Weights of a small transformer language model.
Size: width 320, 10 heads of 32.
Architecture: RMSNorm before each block, rotary positions, no biases in attention or MLP, untied embeddings.
MLP neurons of a small language model. Each row is named by its layer, matrix (gate and up: input weights) and neuron, and shows model dimensions 160-319. Each number is 128 + 24 x the weight over its row's rms, rounded and kept within 0 to 255. Numbers have three digits each. A neuron's up and down rows have the sign that makes its largest values positive.
A block is one neuron, or neurons of one layer that tend to fire together. After each block is what it responds to, as a language model described it from the Wikipedia text at the highest values.

L5.gate80:095143145147135154117144091047137117131099108123103099121131136116138156136137104122171167116120133147126165133112159150127112085105162143111137110119168089107126159128154128149119113159158116172176142106147128120130138151142130115078133132116091106136102109152157124124084087138075162161088173152124152103101124113149119135134094063079118168110158133129146120132165131127114132164116103121115191140150147096152142138140113139168104112122154144136113147148102125147130127129129104
L5.up80:118111135111138119146099148145101126131107142152154110101183111191131127118117114118105118118162208142154147137145104112126140112092116082111141185135101149102131120131172157147129146094164095118073131121088134130111149104116166147128108158131107139112166115127137134196158122131094149122154087131106119115146140084101153124128165104098152139113136172126168137119114137131126140139134136215102109097177123119120154125146148188111132152140111135120126169107111179131124153088126087
L5.gate232:101142154131142114121118080113143167163126139135110123167128119143121117172109138130118117133188070130143158132164142127156117092103157104163123120125150120112092107125071141120119121149150085135094158150123111143126129128094131156101129135129137141163114135142111141194131105145154118137156124130105125170121160096139121153115113123154149126126106138118117105160115111117105113117122127115112107169115077099153126112138122121128122130078104159130149134129085121119119132144142126
L5.up232:097121115105141165148143122118154141097088156110157117124103137157137122113156132127094140104094106106111162127172127115097111159169126111137137173125131128144141130137119104122120135143144156134135127152181106127111135134139133114130107148141152141113153143150135150154158143141151150122109080113160090115152081120147099126116121132105106128117145128116111107124128141119108159187128168198121076110129131148087121133141145118141103122155142137118112124157126166134140162131160117
L5.gate509:103086155105109115128169137099124134157171114132125130139101110141158103104179092083101118142122106105152155145147104087139111146112144119126130179107139152091100148150072147128149101144109126106133119102130148104142101114159145168126123136156083123126109102134130169149160106160137146102166128155112102132117116074121120123149093107118132146145123153102125135119124106157139126159113121120115161150143120156163115128171142130103092131131129142078149113097151193143122147153118146
L5.up509:080116120132100142124180137114119094120105104068150109082142120124111122113137120124104149148127109144103157128125141093102132115111127145071104131144169137114106128112121150118148093142130109127098154130161119114101123098115131122136112083144161119139131127073114151155147129142118157073143127162134107130108149101129133127116116076124136155139149117151116111131173101151105138116107126152123157130148103173110176122152140125152088136111131141103152137155139103135129170126120142
L5.gate649:101124128134100172157108127149100150146124140104185088165149130165151154122123155100105125114127111172107128116159131097109095111155128097141118165098109147135151133116098144119137163141132157143113135151114130130137085144104081144135129106126107138161094139079145139153117169148101175110169102108146094106137154114140149130132139123109118086183097175127067134095165140154118090148154112126139128127126116116101137136134157155141104090145126161094128144113137152150139118111133112
L5.up649:111094132130077111172143112148145191163113108141145125112117098172153117085162127079153094164137131144188087101119094135126108144114115155138096189123096113133160124115117086113120147124146168091143174138099144110155143114103101171123144108163119096141089127082139139127157077137098127107151096118112148110096148083171147161099124124173174136123093144141118108141135095160130142126131097107093200105099124116135155105120152132082146149117096164108151108130098139138119111119138151
Responds to: Definitional article openers. Words starting an entry's description after its subject, like a and an after is/was, or by and directed after "2002 film"; also bibliography punctuation.

L4.gate469:111098099124148119084138159137109166124137125154140098132151106140153172171161131101161156117137154136049149175151121126119097117110118110101151100113163131130123114144114126155144128135149123146156157094100092151111102106063125116119121117139143122099136095147135116132142110159133136114162133068134109104127135104122140135150107153128173116082134147136100136113135123155159130135129104120125114131151168143162143120127150133145148167095117154112107126140143100137177115125105124
L4.up469:120135103114140097127112072162132122159119146132132082141113091113124156177144111146117131114137139128083139134174114110148163111114132142141099098122168132072108179172108081121114148123171130121138129140123132158150101117111107078114168122129109094119135117146109110145149136128141153126121136128106128103131094126142130144159124148079147167090147120100151139126146102111114097123157114144178158164108114127126124096126127117131131135171155135162123120172126155110114100164160087
L4.gate675:125123134151099114138156108169148103127093145121126064140130127148119089113170130152167156114153121142097113193146139119122130093112147082130126116150164099132090116107118060087127121113099118160164157191122142121166129119137140097087095120109160112133198122109096062114133121121138112133126142104133109099197091118142140127151140071118111139131128171140108110114113156146063134138128131117145151144124126142149138189127123122121135143124121098145137167179117086118127124113147141
L4.up675:102110122131102118162100103136106058111090137081076064113159163129102123133142114114118144155120125112138161227124127163081089133163116099062106150141140121138099120112113134092175120149136101151152172159152114154149117119172135110096142114128126122162149098109106042152150164130111092104103157115174123072113135104142141105140135114181130147150102161160112095101099130105106150123112108106147183157169128139101162184136153100103123128100165129152107125124144126138134148134141122
L4.gate772:112120128127111107175118116123151141109104158125109145105119149110099130133154098162160143127151125121093129116197113134146106144117134095140114080110158091140073129114132116104148151144156171106146115172120099101141168159131082138117146163103148094097163093154159142117136156113105119119121085123136106136125136122084149123139155179124130116131114144132132166098185118166127171142177181114114135120131188145158169129114138119127103101100128109131124127124126107125118132102104139
L4.up772:129148065158114091155127114117121129052077139130088138142165177123094091121106117107182129120107113156113115157122094165081124169126127096154120098085134125092104126094101114119158115169118159093126131142138107129150170130143127143145157128127150128145155097138124126123178179103092081090132122115150108148107115169112165105147125191100134131132127108105100133110152113139115133152127173142111128169154112108151170137119131161109106134102118116139104090147138109109125129121146128
L4.gate794:070140097108125106130162147131127138142130160103149108063137141122149126086143109175129139157147101149143125121118168118133075099135115122118120087106152095149155152113135122116120119092140108139142191144098143105136153107130120184074155141111176150102134076127101107146131134118148147135115071126112117110159152121136109105163153107174096165088148171161099106141110153153086158122115134106132122132144183116167166115123125105111076172126149156142144126121154090103140143208132106
L4.up794:114080129150144176156150097164127160158105138125138127143139124115078095108103146120115095126091113132106147103118155179125094113136134083114135125125139063115139149137111103110144127132115165111130087130109150117097118117122112125112089104181139108131170123125133082128117172157080166103103110102127128091119088144118139089122099101144121103126161150147123192111080151140127117120125144172153161159115126138110111138097159143091154118126088138161108160124170129115122144152140088
Responds to: Digits in quantities. Digit tokens within numbers giving amounts, measurements or counts, especially after approximately, about or over, e.g. approximately 20.44, about 175 ft, over 3,000.

L5.gate128:132088125084078117114127148118108120147195176094148135094129140149139149158121134124101131130159127145083150131163139110125125137119131103117110144136122147115122205097105202160100144110098138136152153128144083079151133149078118160096156129147148137091138107142142128129138123099102103124121110123138121120112120138132130163109155145167113153117127137132087136111145152113114141121136109126131130149122136135127138099116156112139122153116113141130099136111153106123118117143156173
L5.up128:145127107142084127141134093119137119120090107139140143127183137154072108096149150140108110144097088158114091106130109141188137135134169118076116131119149117108091150105167146096083146182168115141127127092125102145135137107148146101138123129095141143184143119166099173127116125167126178128156093152125171114110094118138125130131134122122106104153143109115130092115141154126131121152130119150121126136157109137130115188120163127126122101102178100053121140129165153079108119109124137
L5.gate261:078132104120114124127126109130147077138119109104114118122161150153108122117146096124117120137130124166173147109117106133123151153127187141126126118149125132080120122101114101156134113141141118137187114122128139131129169152107146104059131150119163135097132110105111166165135107163115153163119123130160090135121146104173126140148130110158112152151150100138121111165107097142171135092127180092079105097099139120165152150136146064116131107128120122128174134140141156107143143096082132
L5.up261:120161123152178134097098147144119138105126125089071133130112128129103085139149155153115095152093136148205145149123099141148075142141136162098146123112124093145082151125164126127113107123125146127100162118090118137133116107133106135134087140079118138112077104120158117133120095103097130107121194147113197175125107130148148133112103131164099115127131117170105140122125106158125144122121122123131159150127135124161128104113100109114093143112098170111170129162094112120130118131130122
L5.gate737:129138135170161166117117126136122119146120117113129151093142127141153102140173121141114110167103142119125130104135088137129123140172088144133135140107136155072129125111127094157101128131095103111150123091107104098114079115128130123138128158156112125118124140102127157131115101128126166138111136137104159177084136121107155107143197124137150157137071114139097086139139102085187163089091167129107129130167140159093146128131132133168132158137126095118117140070134099148100166094129106
L5.up737:152158132118114174129106135125105122088113140092133110129131149162121172116167162137124127128139122145153127158109131117145134113123136117105117103119128129113137128127094122115112113054107089113164150104089121110115164184124117120113148103098117105152124115078087128147124137134113105170153177079087082118104122143107088162131147125160129113146127149130107108103143166122120137105116129088148158145109148129128138105165127116095075118114151119123123117075164126173107113140141102
L5.gate818:157175100148138126113151073125132104177107139084134194118151096127118077089138123134126096117079163152113130100147142122182130148129133104120124120145149113099136146110140133141120130140150148141124129123081167115141155149120128147131104101102158104089155128156138106140160119068108143144133192190078129124136115146092134140124086109131097125195154111142118133104111156142124128138109119128120135086131148142119092129171134082143139123161087094172162124126137153107149122139154158
L5.up818:136112145094098101185163142128126124135113135114149126142183140144110130133167112103186125084087136135112103136109131166139119146119129121085119094105128140151140110110113122083127108130113148143130104111165113137152130126099147136188117122126126088099128108082100116108126126111156108141166191167111123109137131167112142163140106137148133140126117138142106104196145166152135121134107125139151067107133134133108132133151126078167074127121119102098143145131130149153108154126096151
Responds to: Row-start digits. Digits in structured data, mostly numbers opening a table row or list line (| 5 |, 5. "Malo"), plus final digits of years (2015, 1973).

L3.gate725:152109110101140128156139115118147148131105117101086128153110134158127089144112126135131142129101108126120167149092138150094097142123126108084124135125209117126142130089135128141133111163149138087166165144061098093163110144123124125116101116172132138171142157093145099107129116135164133155089112109105141095111141104126129153139126154107151127197099179154091116128139114120132131142094171122118116101160148176142139079135117106123144172136105131132162136121172156134139120143145147
L3.up725:160120111132118136137102101131083157116115125134106142144145169098119101144095140112134155094124159094154148099140105138115132171114098092134100134172129158133131134099131135128179127100132092117105164154129134156137096153145147137143155130149158145133080197135129111111126161140148153123093129116132158106112115107137134111143173113081189111139101107202100131121143130120096191138125148123125149159151106108143108118102132152143148140189125111135114128131152111148166118133165132
Responds to: Mid-year digits and word fragments. Inner pieces of multi-token units: the 0 after 2 in years like 2002 or 2025, en dashes in year ranges (2018–19), and word-internal suffixes like -matic, -rate, -tric.

L3.gate556:084110122087149167161127157087123098163117113144133138125111157135148169099137164147128117103156129158141125111194145105116142075130134146144089127131129121111115130127118111115149149105159092196152122158126131141140136149123127126112144085159125140161193125127095146146145167123091120078115120124112112150121113156141154101146139127124113066129125099135164154164128112125141125135107125133122142133157140148170146138158123124122137133085126159160108120150158183116126128131121085
L3.up556:097147183143124097133125177093151139145138120129099146152111105158115148165117160106112164149127148119103141092126111133090126137158089151113095132112147091104112127121130113110113149112129136119121174160126135124093095108131163159118152141082121121152166095116154179107107157130130155177156115162108105115107091125095086193148141120097125173101147168175113117127100111163140138139120145124091164124103106108141101161114110131100120127123124165169167145133158122127158138156163115
Responds to: Split-off leading characters. Single-character pieces split off a word or number, like U in Upon, Usually, UK; digits inside numbers (1|1, 1|0|0); also the pronouns he and they.

L5.gate44:144131137130149117168129125112088144156096125124149177117097115129104124151188081127162147132131131105090122113145144121128086099159121123121126126069122088175115108163120080136108140151138123069124078156101142136154137128131145140125086138129085147131123143156186127147084121150112124132095091102123133105111085117152113103138123166176121090126132109198149170094157112090131147101124120083120175124128104134145106136113146145074122132107117120142178136087074150168109144148091130
L5.up44:149102142116139115150152144114128142144147096116130124099125108124136126087122084113139114122146138153134125104142128163120094165158134103132130176107095113134087119123097098117135174124153121143143125141076126085141154133114115157148125180139116147175134111088121129127137202119127145174135107108087119146123094118112124114162094091131182104118092129124171150110153164147121115119141138177155138124119121107147136136135157100123066136133123106138126116124111160145070110120142124
L5.gate252:140148153121109127161163116149163138120157087152123150154092143112099159164136126129128120080117114111155133169185089159098141147134153153119135138107144163113125140090110130133122161137114153116130152114146114118117141091124140141115128099110100143164141123131129193099163126116163135121139181136132116111184097148135100139153121097101118147128114101144177136142124091111146113103120103136125114102117132117130163158124145082126125099118101088106118107134127162169131098153112131
L5.up252:151130148093135096120105147116129149136161109117114154104124107137123107099098146144104114147149125127108097115156155125131116130057064117121147121123100082141127140115117122135110114109156111091131088166110118126095151139166119126135120102144158120174151096132117096145119110095136162165135122131119102103134118092109122113121097103160147110096176115150102125135135135119152124158109179111110185150143149106158146093115147112086130157178129133090174112121163125135088152118128096
L5.gate584:124186174083147102118159139146174157165139117128168126135093139128126123100148097109122121176142106101124146108134100098107103100131103113143140119136106071141136129090130108113096145154091151131132167080135087129096074059115134176146170132120132138147119110099168125134135124156100132170124130098083103104125146137120145123131105162100097152118147117135161149143142111121149105124115157168073106116138130124147157110137133126076156105116109074106150121093141124152121163116135104
L5.up584:164108128137162143107141138149148134152173140124100104161100157116172092114136176114123126148132149135117111176116113121095091141138094158124167118081134138120149154135116108134123082126113138133154110086167148146110119083155097118164122104128109135137117125139096146098107123103127110125134108154126103143167084112128101160144128144120161104129130113163179151111135106174158073162100117125126149127090117086095119120137158120105174106119161139126145113118116138136154154111155154
L5.gate672:167094125117124083122132129161149134162140133157134145146131132154125111113152147086160103155148118145116122124110113127127123078124111123167127141128091130124135131150087120111142166127123158141125088125113143108120059137110129170112144097118094108115088143074115139085139129114132119129108130098122094176133091125126118156128112133108127145145132114112138121132114082106222126123127138126101126147116128120150118137156095106106122120154140084116143157095162077124129147103124134
L5.up672:122147120165126120137145106097122106071106100147154116109142113128127145146122140125137100146137149127140087155100130110143142151115125173119141146171137162096149184141121132135134109147146080114141131143123129163121077112150129096146143134158098168148127122104136137099126142089135117140107183157091138149130123134090139080105091087105162132152131110111132127128164087116154088132166074143110124127129147137153135154085166130103157131112121076148149080112109144159113129142095140
Responds to: Mid-number and mid-word pieces. Inner digits of multi-digit numbers (scores, vote counts, rankings like 1'1'3, 7'2',643) and middle or final word fragments (Mioc'en'e, score's').

L4.gate56:110084141147127138150101103126132132120099142123127135114125111164148100109067124128137080131158094106125149140118117126111172130150144113107127082147146107121124114095134164124124122153112098133073120148127133179109137128130154098098170174135143128127146145128091147135130165088147131119121104146141122122147130124063142186171134145133125109124114125163133096153135129081161108127150125125141138121087092102149087110121111127179122132167142125097135102140113077099135138170130134
L4.up56:139099153172113118096177116148153130146133134098169116181144127159166099132118092185162090136126140123151088122118129108124187124114154152161085117120142174130107106166109157121135128136107152144157112141098135123138114138135100161126145120151162116109136128149140118151133137123143132136107170138119117113155163131097096119132089159142135118165093139110141089130119130118120117111176134107124147121099095180088122113112120123149095096117133142151119116135135093159103130085172133
L4.gate196:148135130148137142150143109153180078115127190117145106112128107105104084110136082095104150155163130148134116134106131114121148161137155133144140125110124078096130182137122121174099108102092159111123134120158111156100099112130128098130139134078095150148155110128127119128110134096158157153136109147081125125117138118091107119116116165115145110125116128106122090088142100103134169140168175143099134140102111123101134092106086115129122115109117107132123159137118128146137132137117113
L4.up196:151128155188052124128171089103127109128126132144150134161149091126089113151088100131150111108128102113164106186106140118152194148101077164176104115159123133148111142133101141154131108073136117138128104111137138109112113159151112121121110154125118108136131109153096097101156141071145115144069113180104127159132107162101131118134091171123118091124133118138152055137147140123118111137147129148125132133092122091136123088124127132107107079130126130095105141144148127103110167132106143
L4.gate294:137139111123088122129125123138135049158111174130172127169142115117150151088128144138121123156166110142171106135167145117157109111134097160130129123082162127130123115157138164145116121121137142154109164147176101087147079148140114111116076147136151153148141157120115166158127131144120143154135107108166103095151172130108099123156125124095113119143106165152128115176156133099116078108160119127086164122113135140123131075157141135126092125132122157155134173154130129111105115097055138
L4.up294:115120129126125115133125107131145129159157130128115148163161125133158099137095171120141141087135136173168124131136136108088115102135125082129132148135147131133153132122156129136141083157149074148176135160164133133133111173119069102161156131141137127172136108177127074098124110126126135131134150133084073081174147163125090111110122100111100130171146128120123123161081131103112125135140138138131091147138140096118187133142140178142149137111106140141131130133128187111128127103178085
L4.gate391:144166138122132126163125100114148104120104129121135133147132095161135071119144150152120173126136080144098124173137148147143139111155135127083112154106126083089115113156146136126124128104093120139103128133099115147149127090096102127116107160090155151174126093155078140171134099155157104063157139151164083145132119161099130128128116103098127108105132083106108085084112113104120114141131086112139101100128106121159147143144161133140080129134130137127120170126135133145144121122119116
L4.up391:131135119131092123117144090167137145141124107134153101135118118131130110138141136125151144089140095113087120165137175106119117125132094091064130159111120118153146160120162148114119112136101177140157157110082138110131140085160113116136105120146132087113144142158101155125129096151124134120138141151173148187136102163124161108110112125135165145116120070145159113103145097148086096138137138139152105114126115127098133162185127084146092163114166139088153140129093164133126127128123157
Responds to: Biography lead copula. The verbs is or was right after a subject's name and bracketed birth–death dates opening Wikipedia biographies, such as "(born 1955) is an American".

L4.gate81:102137113119151159142136148081132138108158092156109096136122142102147140144139092111125141117120127171092148113182116133122161103117163144135106105150178114096125141093178120096138157137097161142135123114087120122123142137128074132112112127092126125117151124167130156144134129159134097141111103119164112118119109136097122150097101121127123133111160136123117122117139159112136174158163148071124121140127125141183149156118091095161100122151121135117111126137104093128124106100072095
L4.up81:150130099139153145152084107077123137125117104086101106177123175097121075116120090135129166146150106164158144127157108169143183126148121152138150132138161130140129139123150158131138172117107144113127130109112132164122146129125108121127131122116152089090167122156109098138156180125150166160108117125109105126162124166177114160123128116137125121135127131146083100141153135137146152125141128112116137153112096156125161138112146139134105117108150152145143147111116130134085127102128072
L4.gate133:155124090186166161150140148124136107107121124150088103090135124105106099142105171175144089119111129132152138156136101133140113119140104096138153097087132134083118113110153150148121144103093089107125092118123104187150168138135169152128109141104089143124153113093127166142157177134120079117146161133154111107150136148136132128131165138128141121145106088123122098129192107117132115111137126104122100142124142129136156148135126173131115128085132127090147131124139125125145091144120145
L4.up133:147085119135195142129125109109153130141146089155088150050146137147107126136143130180156102097105164119158150136151038116107137102114126122139115122107133121098111115150160150155120129119122111112123117138148106134187162142131150117118102155130113129174112137087126126161118130145133138155124151100197130126097130130130137128120111130119139167127143119163133123138118164083093103108140117127146140089159152134156118094112092108144146105141112171128154121086150106094104117141098116
L4.gate377:129144101148130178137135123126123175135120129129136102096145136055133111126134150148122093143101115119133150147123146148097146128082089127117099142129095106144126119107095133107138144112152147161136090127076135177183117159081164144146071154105129104103144132089123086175201116140150115160135158134146122149129131139130118135149116144084113101118125100132102086161167149077140115154136121086155149146122116167121129141132170142101098111136132123125126157101132132106165099076125155
L4.up377:119134135114116120166117148129127138103165124105173104115153152087102083154148131148094141158122106113080155146178187125096137135113107133132128119157078119122140128148147154112128127128144108149171145100105140134141171136114134135148135102097139137133159064114107118153138118168162114155100186109142136115101128126129145141102125180145147138125082143159146112167122167096126110118105099106130140090121170129140148109091104161092124150073154115119133154113117122125143120140146110
L4.gate464:098165164109144135150128145167152113115131157111108113107155115104156146107119106117136061181126125129135115148163116113095131125153137134095073141132143114121150156147130141155130156117169107131109138110124102067143106143118129133138133131113099117137165136117117081152092137154114115139100137127152132083071091128164151166131099139151158100146163107130156106144123120130142080128159144115115156143153119121080136213084163105119133140147156170123126117130170134150136150118093108
L4.up464:143120110102125148135124148142124120114172154117089149148155099090156151135089146135106098155130135104102150125120133124163159084117089151127113132186134149145129130106135119115120082106122106139087114136134117130132119127139104093139138093137136120140135149108118118157138110142121106182126092112104111112117149174145120090138095119075127067162117139106132116145155138178135096148181143145171131132144112129116124164137120098150120145154163115103071138131152141110117125113100122
Responds to: Leading digits and negation. Fires on the first digit of numbers, mostly the 1 of years and times (1918, 1954, 10:55), and on not after auxiliaries (did not, was not).

L5.gate366:125102123121131129121125113135128107112116162103144107127205131128135147123166149093180110107131103103129143134137103093147147116133108161123123113148097141098112140135133091082113158129140147126115083124122125124156117153124137123136120153172068116124129131077110125132122133130204126133167141116149133103110118097110089122095178131136135157119131139124110081165164100149130093170124123111110156141172115160135088132123126113135113108140132147095136116120125159131140134153141131
L5.up366:116089113080106147146110128164152134055163132156118143105091137128115110181092159096121118115089155152093085100140118103088120093123111128119161093155134180151120156080115141117125146133152120137138141181153086119070155130107123151141141169098121128131099130100077151108135136070139129139163140133142128155134100156106121126136155106131139154164110106138122075113109099137133141139117133119143137135121119125145109145117109120108137155130114146103135133139078141157133124173154143
L5.gate371:109152176130138146146144108096197136125130146121141128093131116141106124134169130140078113133100129125122074134151123129129092100161146157084123138159163130121098135153101129118120157123147133124128088141168113123155134139120139148143145157129095128167122141143107177118078115150145134162079107138129139113124127127132116141126150154163116152138148164166125132115145121123147118153162147154094153103118156107127144136089092100122137125139131134128150141102116149131117073096108096
L5.up371:137090148147133173124116101138106142173146131116147146093113138108144154130077097115137126122133152113109147121113137153118132139128112109117077078162122138143126144142134157157164124131093104120108102134132109089146086126155144130108091092116106111114110206128104107152146102131143124145161166148146122133116080168146134117140140134117119091109123118121154129092126124116148082117142111123140105127085141131119117120108097122113101116164148080121096157136160113068115132136130108
L5.gate413:129153128119122170164128113128143126123118125099136149121166117166084119162138167115124114106130191172090133089111162171121132106127143138152104158084113132115148115141101139138140126115123166106168103163098133081126159122117158135141094141088056134106115113079091148139154114111104175113135123135156124096117125125097154083138126106133111110173121131152130123106150127149114180110128089141123151115162141147118160139132175131141113132153081129159094137147133116090112126108143141
L5.up413:094102152145148117105093119125155104140106092153118138158122136080167107098154086120120121133138131101144125136128134120170142133125098143111171126141171113110126145093150112098134091164074132110092103119123117142144106117145153138135131116125102133127116152116110124082105165172162087155093180113098115134101146128170087142165119143125169122120105117116116137135123102150120130122136135081081110143082157124140127107158125120098140195111062102132131112101141134130122121129116119
L5.gate474:136118146115100116155116139128165101120143152124138167134161112108129090120121158152170100126108091158142158124143085117161137126121168144089106175137111136168135079094185122110122127134166122111129090138131135135156106130153168149118098128139137155109156119129118154129128120101162113129106134160098148137149134131125110149127124128174111139167133138146121140141129123126114116101115121082095133152157183217108115177112159115082113106119087128150124113113129115143106135134130172
L5.up474:127084140114109104136126135131144121140149101133120136120085138163139132115083116122147167179131113137111156134109155074110133117109102152141132159134129125161133111152125086157102129153106134114143128157105131094158126110143126142096093132136150145094124125153125117087099122119134139141073106135126149140162111122129110130124096100163112124111126165118114128124109111117102128098126197126127093143126163142126150161127107142123164099166177091167161116136130082164112144091108091
Responds to: Year range dashes. Range separators, mostly en dashes and hyphens, between two years or dates as in 1993–2007 or 2013–14, plus some digits inside listed years and ordinal suffixes.

L3.gate187:091135131139129166158110135108114132118156143124113138152118151103142076148154127145127124159128141134085160093076152140094129141155105103146126057136132128137127125129150137090131128108125155095118121109115116155145161138094133112111129164172149137165096184137169140091156133135139114117173160139113101127154131137122122151111129125116113076094148118128086102115094123066138120099169133110145106124143120099111102080125136099176137155134118137118123095082144137079144108180150138
L3.up187:110125130125138145118119156130140109112179104107118157094107153117135126122110167146146111126142138106104197118113115112110069121133141154102141138052194105146130154139152119156126148116078117110135140093148126125096154149152138150142104154127131170176102141100145133143135125078128104090169162122128154117134127149142121159174111158085125164130134130121114118114117140175077155087107134157133141143190137111104155105131125142180070131118118115116149119083145112164113151091140103
Responds to: Final digits in tables. Last digit token of a multi-digit number split into pieces, mostly in table cells and year lists (201-6, 1-1-5, 1976–7-7); occasionally word-end pieces (dwar-f-s, Marty-n) or "named".

L4.gate114:117096165138100164148136143167164091141115137106172146142103140174123154100161144123120116140169106129091158134132111149129133107167152171169137159169138137096117116142116102114142128111098148189106118135105145124137088129098133142132147094106118160155134117116115162134092095132162142100101141138085081111114114114124098110097125098120119159143107193104123108109107140107089131109115135095109140137129140123104151114134084175125157117114153143087147210176151133147135102165148153
L4.up114:160114109113140116101131149113168103091156137116108121131139120109148097112162153088111140172154133119152144151111135090134121145093108130101120154091101122128117128097106138088116139130114187109125113158142114149112151155159116115119095115123140130138077160142117108128154138114178117157168135124080124129131132133146146153119151130179089098122146161139149135136091115134137145102149119107121094155084097160089130160157157131122147127152137188136126128139141145117141171148151137
L4.gate325:136162120103150133095149109136159130126148103133091103135140121162120147127177128142155146083139116114131118093113109125099083139101132173150181176124141094112157107101179109127110111112139117102121117142096166149109120075155142127117112056123138160099136123092125130133129129140132164119128077118121110123102127121138122147129118130116169140163126159120111117150112115126110080153119150059096099110110150140112111141161146139149098127101093123104154135083131124119139110140154154
L4.up325:143111123106127149179189109140162067085142130117123163124125133118149165120188120152118131195135160131149150148137173093116150147092135166111140154153108095122138167151103136117121152125113149144178128125113154183117113098094120136115128130124113153126170094128141127102134149133156117163158087157165096173119158149105127174096123133158111098101132125140126188083119119094130116129152130129130144105149184108098111138105146119126095114130150100111108120083158148137130128155170125
L4.gate655:138116151113144155126168105157147119095147124105162118109122134105095136128157186125130142185170119154112139104088140091116135112121126183176169160123123128112162141177149129084129137118072107123120131143142143094146130131105148128141140102149121164151101100113100150149103149166181165145109116148123142138088123140184132112101155109105120145142086133162130084140122098138137131091172125088092134105153125168133147119146105097125137114148100129130134142136159143122132145146112124
L4.up655:129157159081124150100113145161184137069161169108148148139119141127130101124157148097145121138103143198136142141119116122112148132133127148171142144119145137124128138154089073135139155155111127165128091118111152112131128118101133154127122100109150162115161071143121113153127156119167106170170142135101121146088084131116090148130116117128098133127125105148115082128117062120164122090177143117119136095098138151085118120137130126102134149122116150142145204125135139121168115117093125
L4.gate701:101136104136136146095082100133157137133101147076124109152167132117137099085144127153134140168135137107121127149112104123109123088132100129146155155106111115119141142142107136137105123168146145095151139097137113113155151063127168130117143107157099153131093140096101106138176093110142175164120111100145144130111142120159163143105137121126124108132134169158134114136060102114135118085158117126146099142129159105070112130146153125165145121126125139110131168161111160134110096131142127
L4.up701:128127159119109097153098125102165099126138125149128156103106123103140122127155165106108158132152127132130159116120104118110100126197162134111159136115128091128081090131151126067147164137128157155144121113130132134115112111105164157134139140143104101157111171116135136130093169129147165136105134161137121149077088122136125115090148105160112141115120148115217141142143126132092103126139130098147147103154153137129133129150123135116175109129078137120179154136110155103177143107119118
Responds to: Range connector after number. Connectors joining a range or pair after a year, date or number, like "from 1918 to", "1954–", "two or", mostly in biographies.